config.yaml
intermediate_size: 1152
hidden_act: "gelu"
norm: "layernorm"
norm_place: "pre"
optimizer: "muon_variant"
lr_head: 0.00951
schedule: "wsd"
doc_mask: true
train_tokens: 785600000
MLP neurons of a small language model. Each row is named by its layer, matrix (up: input weights; down: output weights) and neuron, and shows model dimensions 0-127. Each number is 128 + 24 x the weight over its row's rms, rounded and kept within 0 to 255. Numbers have three digits each.
A block is one neuron, or neurons of one layer that tend to fire together. After each block is what it responds to, as a language model described it from the Wikipedia text at the highest values.

L2.up494:194155102112112180164135109126131091122117118087143145109128128119086096159150130094180112159131160137115125152142107149119091121132141146109156105134163136149127069149154116106158125143120146148150111117139098118131110094143106147112118156152152099097139130123082138117121165117139147109134087150112105169085138129080144091156154108107132127062118133178155087106121144146140119114130
L2.down494:066097122136113113186160163089115134098140167105106177136076130127157118135111139111120141096152141109139137099169161124119102174126121137178117147122114133167130144128150164111112159146092084120155112148128113149076126131101122109117120134125124129140152123100173109098107101103139094142101195142140125157198145093097105137093129137119139139117132134119159133126099089099127143136128
L2.up1030:117142118095093123143095080123089089146126113134108129128126152105124090148103166095111134107135109103118115138139127105102140088088135152126102108091142135148140078135133140153110117134125121140138093113102093130109115093109129099109153072118100125128120142184149110089117126164163101156172135159113099124102096157113121126133157118124115149144157127159156123129102141088095117128136
L2.down1030:096138149102078135125170131132165091118150102109124121108140134198126114185115120133124076139111168129080125124135141115120129141157122122149135111116133137123146130139125161148065149118152115158089117102146081143131141136089140144150142112126112155162145074144121112145135161102136116099098131156101127135127195065117131085148116137147189101126144100125129131162148090168146149118131
L2.up1053:083069064121148136132129154155138121143136157118129071143151147166127114138059093133085124082169147080113139125163157126056166163116117123162097151099157142106097123131130080136094131110123101135123157107118154105127139095080112146133123097152157123139114127138170121133099134153161137122100139107126159132122119139189130124148143129103116124146126113142134131122141128124117133157120
L2.down1053:121116082166159138138113143186141102111181126102141122112119132128108125161089137111131095146138125123119104107102142159126124102150160073126125127125166105119112126141122138116119129168108160124103086131105129128126115138144081090157140146167136107139163152114130089102139119115130160116125126120124119135097134128143154093142191182098146141081109128109112128129115131133171127178110
L2.up1066:082120147144145179097114152120145131168172128108146155087099099161169126172105134117142134120131078103182112126135133133094119114113153141159129104139109147109139076142119107132145150127094144155132152120147116102163101166111097125136145100129113131150153087121173112115135152068129139139136124133109129144156139119117093144153081106127156149113159155081130149120122139134160129137112
L2.down1066:141101125143085111124131125145150135119120146130124137151117189128059129121174139163121128153144167132095093120153128146104161153154126140067140122098141105185116126149155160120127166149184116187133122114111090112083115101077125097078135125136135122135131138179144139137163108117108109102124142120119108104118132124118123122074157089120089114147106131131130132136138118098156081136099
Description: Word completions, especially kept

L6.up590:157107142165118140157112117132087114097110150079097166157070152159131128143131158113117124138148180140133070126119097144173142125103097116131127150094109162128128132127137138127130111083133139122181113107103107114134117131123071106119184092151158097117160124108134148118101130129158158134094129095134161139133064125128100137135089129182132143175108178124138127116168144145120122124091
L6.down590:162135142143125088116118105169092103133149155108136119134116166137142115197148130158146177086154135175121114139102143135144118138085093113155117092091121141154104085087113139150154095132135134101105129168136079138150106132053129116130150107132132115147163066140100127130083146117132151144133135158123113153090100127164145106092160113112120133174162170100161127131153109118177106135119
Description: Verb stem completion

L2.up121:129168122114087129134159133104132123148123103110086095119110134165150153135161104132102101091106138127122140119112119116137106143157112097102140135098140139131163112104155162117110123156142145109121125154142116122114094132143130155178133115121112139155136181112124151160160158124100124121102117102116110143117124106118112149104099062156137202142085118115109115122146156155122120165112
L2.down121:075147119120104083141111097127144152149186101110147095146097120104147118159158120146130097163123170130105131098114155146111154135116127159121112102165128114166137140118132155091144094179165142134096135130127095097142183113102134101123090130170161133150101110098145131120169091132122126162171153139120133124084119101101103100076118104147078108132140133125072140154097080135111156169119
L2.up296:151114112123139171114137155120168107124141138111085089106119126108091121103147108134127090114139139096120151116070119134152136100132121155071130085125153145150170090135137067164148118090142134108123134139138136141066169153159133111118145113131143139136145138141093165132120122142125068147128131104114120154145139112159131134149116117148110138122092136121117087130147141141121096157141
L2.down296:148126154113142171179102151142141115154112121133162113153160148165127134127144109116136125141136107136098138151115116100098188119122135102130129121143097139116128126129171128106149145155148121103096081139081114139100116125063133158147129102109091116090156107114117127127121113143126123119143100087140168163134178080131147169100111119089139065086126142114125127147160131113135161101135
L2.up700:104131085161119136144093112136131134094135109123144146109132159137098122151114111112080136143141144136135136151101111134099093067112134113123111131147128131154088101143162123099150180142132164132135113149119098156079120122137148131183131125141129106141113120101118132108156169116131137097135109120138129166132155123117158112117125117127099128144125141141112108082112116106125124122125
L2.down700:107082101193115090139146165160111124125141109120134144080126108144139113148155139165165093164164165128162159138124149133110143120105087130094120140114145154172094114132106087129108155155135139086159125143120099094112137119111141131123160147167103138144091123109119140167086099132147147156100076109127128125105140085086088113140120112098142117201106139130112110111127137113078156136123
L2.up932:112118142099117143120141153155152115131145153098142114118132122052103146120158112162156128078130087104138140136148120102108126112130127141141143144116117101161122152102108129106117125107173120142129118133135125127065146113129143127160155144153141111137124108125086144105155075118138112122149082158132095121152120158123137136129133121140126182140072138117113092130079134131143149167149
L2.down932:178147142122100127092112110102144117115104155147100123098099135165107116143123158119163134161141142136145124096118156119161125130137137107102129102129148133170105149127171136136115125139125162114183082117104129106141138123119116130108103121138157180112095122115118090148132125159140128151111156119127162116176107110068104115128113112121170102162130209082114139116153114131103163125111
Description: Word-split continuation fragments

L2.up1:152119110147139161155167100153106110102126177063133149127135137117130114148136129167127109089103169107133150124128137133118142068178120114147120157123133134156178120182163121105143114092113126187115146106115091124125122103160130139147148105136124138118138118151166149123119113135109149114136093075138110152099120110153082158109106167068126147106116141109153125095122145092141096106101
L2.down1:139141130106086145134124122150117120129125119182131159146154130075161143144135103123125122130099137162131097171106125093148124124139136149101162155134122112102099162130116147150171137108145188117149138172125094117090149144158060121124087151139140140124096102140114181150146057120121129137147156132065092139147144131129177088087130141092117164160138151111134124127151093150131141113120
L2.up674:112123121101116173146133137128118126099134141155156147141169125171104131102159119103122160121116083133131114118140157119123144132157141064138084150099117150137111101145126114111138109136097130094154140128115129112105169164154202144136147091131130145127077139098111112102110103082135123101124117127114098150116088143119087102157149143195151132117128120110103131153094123150147169127118
L2.down674:144092129169115102133129125099137125092118107090090137116113114109181155119135131121136128144119156112136147114139130117137115092108095115098127096154147097127116145103130117123106163123146158178170150141157171134124136109136068135092101156092107145135131121169120174139138142127115131187139136126125162101128108135140149144124131138109119120145116111104139149091153109109136097086112
L2.up1004:102129124107121116134082148136164145074142158142196137084118138140099158109133089115151153136115128114123105120133137087108128191091134122126120153122094167083118178131105156125105103094117127165170121096103160134105165097135162152143144150142103142114128134116122124138115078128162150172133074166094104122125109140120098104145173141140123136154084112112161086160121107084126164145163
L2.down1004:124157144137087126146120095081121117119124110071123114134179137143144103085145098122129112124121143099108127117132116164118147135175120102101105128137130123161130108151138114128156133126125096110073122116167130128112152186183189110115183158131119087135146115090140121125104166113077082130093161152128120078124160113158087129123133122137060117124111106161125146181092116141152174154151
L2.up1138:155130105108116112142096123093129075096103099113106136133116116161141140127125153110132130146161174191142141140137139140110134099135120172101140126106138114144141106096087128091174108123089108098119094106102111132138089111164139093157143127107100099083179149122080142147119136104110128106123143106112114159145143131130123155114154104133169153113159161137141129142131131137097092179116
L2.down1138:111171145144145157127107119115105173147104143147147115116130153140104131128113111163151106133096112116132169159136151096127091107131096101117090172173102132109117123107121133146145108141081094172116141172103100122137091133083103110133117115129153152113173110119141117124142121123147132161146202115101145138112125103114158118109103144155164132107101133120120097139094146131157141100110
Description: Mid-word subword fragments

L3.up481:152098110112099174125138114142129120129144094129167147073088128183153149074092119131138130134170122119124127178123142114099138132115124117075147117092088129124131120139126117109150111132142115156112121136109104069097122118158115176164123100151142093105128121112149126122102134094145096129107135150091116136147114103119191133181107114127099136155117077103130090191133141141113088109100
L3.down481:150089096124090130171099104149091099159132106140154123164128154136146110060109138101087163150133108081144155171125111148102164155138098117117115135096123110145131114112138138091107148136106135126141129135135129138083119122148113130150109137152141122136125169107150102105134088112170158119105196139095132139131101109162133145152107133151155139133118120133114130145143158109139120119144
L3.up563:124135165143110141128063128117117098112139094133120110098124145110148102091148141176107122144081169138147159133095081143085163154137144160107096124124150144137156140162090106138151105113160101105143117149151153097141142136102117136095163081156103118131183154129127094097089148127122132124107134134111151119118120113148121153099149092109144123116165146109164132143069179126137077093130
L3.down563:079145099145124129073161111122109122078124167080117125103115098163150133149128096150138125105123112150118149097144118147109139166107166110123127161122135135124145087161127125147121111130145104109084115128160153091120118163084143114151118125140122157101158102094166099125121121100138153099103090135112150149116141135169146151140164151140142138140138112080120109180090127106145102126106
L3.up950:109096114147131124160115106110109160128134113114106136123121150130112105130122129113125088127128119104156119094139059118153112151112125176138157118141139149111162124129136144108155106154109154088136151132109133107125081110103176131119162178116117129130106105113163104138139132190143138122136103095130114117130107116144058141127085126073106126146153163118176127160133151115124128142096
L3.down950:129111146129125127123081123126106112110119106164101147132164143100187145097119122114143171116148118120168127135117128179134118107147095122118145123162118122127150136145096141171144126122151119120132120156128165130148146091116124132121164138133169179152115176121129183147131147125144159119109114173093113164103145130164093112144130124132109153129145137121166138162155133143091140112127
L3.up1114:131102105125134148156112127116104132123149091091137149117146145130075117106144120134139108140143133160115090114124041137077117140120065106116129113155137177104090120106120159135151111139128182146143126186134162126142129129105129110200116124116141138107112124154138071104118135198131098140106116139091129119109139123085161132068117129174118098156111177123138148143119132114122119152167
L3.down1114:147185176168130128086151148139167130123150130166098132141139152128149138102141143139095133067135126078093157121112148167155127109162183120124118108082133095147135117137154110149098157149130086106122115076118109131143120126116103150121177119145105100148155114130120150147123150072133117110133099158128127155137175120150113120169154138080160127105125152153126135086100097169131145119081
Description: Mid-word fragment after article-like start

L6.up504:111168102109166139204105141142126090161156127096096111125107133121142127132142140123168151156139139129098144083129153157106130146093133155148118131156117100071095112137121114100120143166122122129167128078121184097117094118141115124120206136119126153135172137136115133114146150110105142091051118119108183121157108137142138116132127116155124108110142115150148147133138118116154120143150
L6.down504:088165078136114165112110141144148097116127135126140093167101136122117147115129137111123134100120121133103140125098125111171159129087120107110169112123138112094130092134129107136114136085151088131170113095119110104109152133114141131110131137153122149086143155076143131110146153098155109101093100092106137113159168125136140141132098107162164104147122106151146085116161080146114115106119
Description: Word-initial "win" fragments

L3.up157:150124122120125130136101109125146131090174136143098111129123098150123134113124156140118166122123138123142126117114158187132136147162132120104135130163130131166134119161129154101144109147127090161156108124080107107131153112098117145146161121096086117121149114114156154161145085084142113150076098152092114075136075139116094091151145125119093151149177142108122109155196099100141136111145
L3.down157:121136105118108089160156107130133132151122115116140113138144163122105114180107132148141117137136110111139106113116137124124145123117138107115144131069108104117146165179147097137128086090131132136123124132155135139112150115117148069092158126129144148153148146105147141147129203102096117172109116136127091133119127128134136082121130127105109145144110122149125131126091105130117126158133
L3.up537:101101124168121148134080137086134159124154118137120163161131117144150119129147128151142119136112101125136118103127076121120149125131121112131113145132150101135139111167118096118133154145120161083097111161059138128094150133120104105122170157106112145115115103120128155126121093129123124160129120145128124096159129068125090113061140124151117151168137129178149121155134170147138147120121
L3.down537:112138133140084101129176127160121128128144167120083104134124135112101147134120113166121178130129138134140147149143128194137105150086067122119137112161091107113167098127138099128120098144126137164120127153157094134182107139138145155108102125103170145132096128144105134161120160126133143161162144133153144106088125142175099124110124152113097124127106119117125141142157152152112109177110
L3.up889:129107131147149141119123119120129154126111121112149155116154127101142134088120091148135107086153074133123148145133128155130116092128115146100144155110080168104142061133125105121124109172166159127112100086137111128130134120089127137144142088105114105144124126162140093123104111130071144157133140138121101123114115157145145078177170085087095139146106108095121113148130124155115104128133
L3.down889:098105152141122145116110081127124110090137130114136128118090114124141107083156100122134105083143119145151135151144105092151125096100096143099140134143173092152149145140168134101124156087161141121144103131113146103148091099172143083107124116119125104090104105154135112103147136168134107126121161087135174096122072157174124117099088143129100170118138150103150105099105143112135113179110
L3.up1140:121105135173127124108108137108129150152111142125110121137164138115077098123157125154114147145146079179116154121170133096120123146115152149128122129119145124140170109122117108140110117153084150121173144090124142135154125134150130199140151136113131106140144077145135087094162145146120126156109110133112143139138134129184110166103129133133122125138125162104120110102166106142123119126124
L3.down1140:127118128082154142145154135123115113114084164142131153111117095090137124124121125119110204101099143090113109132140114105122131126136163134121087153100148107102106121151139112134130122109161141080070112167136117101175074148125097106172126135134139167117111157080141181141107130151098128134157166146125115127101115142107144148145135113145090132136080105122151122141119171169101124139114
Description: Word-initial "arch" piece

L3.up19:110161151124131130143179096117109137140171161151132157116139126097113128051132143132124149104103118117122106138113154115127140131150098119120147165071116132135129108118153151121108087115160119153136137126125140115094122140131137098120139086095137123158084130127145114213165124130139151122136153179144094085175155104122112138186125137173132110097111124088155162113151105134105118130166
L3.down19:088187121142112150176168108145128140116146128116136140120161132118074116147140149107147191151091075099116113129121143133094171111129151172121162124128110158121123164126106097148146138123145160132127094125121119127144155130145210117128141159153133123140154136114119138142091160119121130121107122134121126108138125134148111133184128105079123103137134141130080073121157094136172079124151
L3.up265:082108133138127149126152124118152128153129171113140133109130127146137137119101081139108120104151128074125123140145114148137147105129123176087093118102123124198146120131143146103121117155119106168130115136137151150117126102129139093125138129118143147150135180134151125134159081110120149105149118064115154139103142125132142100095105160143130164111109147130128135156122099115143084121120
L3.down265:126106146105132167131093146127184091150142144114143083138099105146133119132136143133122100125107098109098173149104119144107111106113166111125113106140115156150109110116126142181148168143151122133145114143145116139144159120166160149133154101143139110121120131132153119156113147123148100146141114126136152127140113092132121160076107106139107128148123103126177145135145115125088136101124
L3.up368:141102139125115166126151072140121124118146108068096135126093153148104148147115156102093107179140127082128127111122113122143147119128103129094105118126146131139118138106143158110121068081143092089182092080120159123156131160132120094119154077166114095146154116145176123108163125107129121155115115160118146105165094151078158121128123133129157111149143155148134123124164146158180107114128
L3.down368:159131156139087134100116105122200145091132172118095157156112129155079128157161114115120097148156122136115084087161111099075135128104096142140115107125115137138144170100105150157148159139125146157123116100126143129136103160105121110081132130150133132118123143136114101119165156103119144159105124145132124105147110121107167110123135149127114132119126131110126119157135133115105101117135
L3.up568:106153165166110129163164144133122133159145095141178119104117150139138123125150081134136138126138112109164153147134078134109104129151107154133099140130094122080116139139101136162137122102104103125125119092146101132129102152114130091182111081178115101164117128144152150100116103141160125141134121159136123136164117141121128147179125071139115139119157108118155123093155142128174159150111
L3.down568:125159114159077131144097139134155139105129142136113166122134159141082106117156161137116110124160135150100136153113121148129128140166140175126123110093145108147112139112140148155124118100148096128135084100152144124111126148120133164141123113130114110098134099122176124115137136148143124130114089158156119119158138101108144129123125129123159120095137128089108167115133128157113157124090
Description: Mid-word verb stem fragments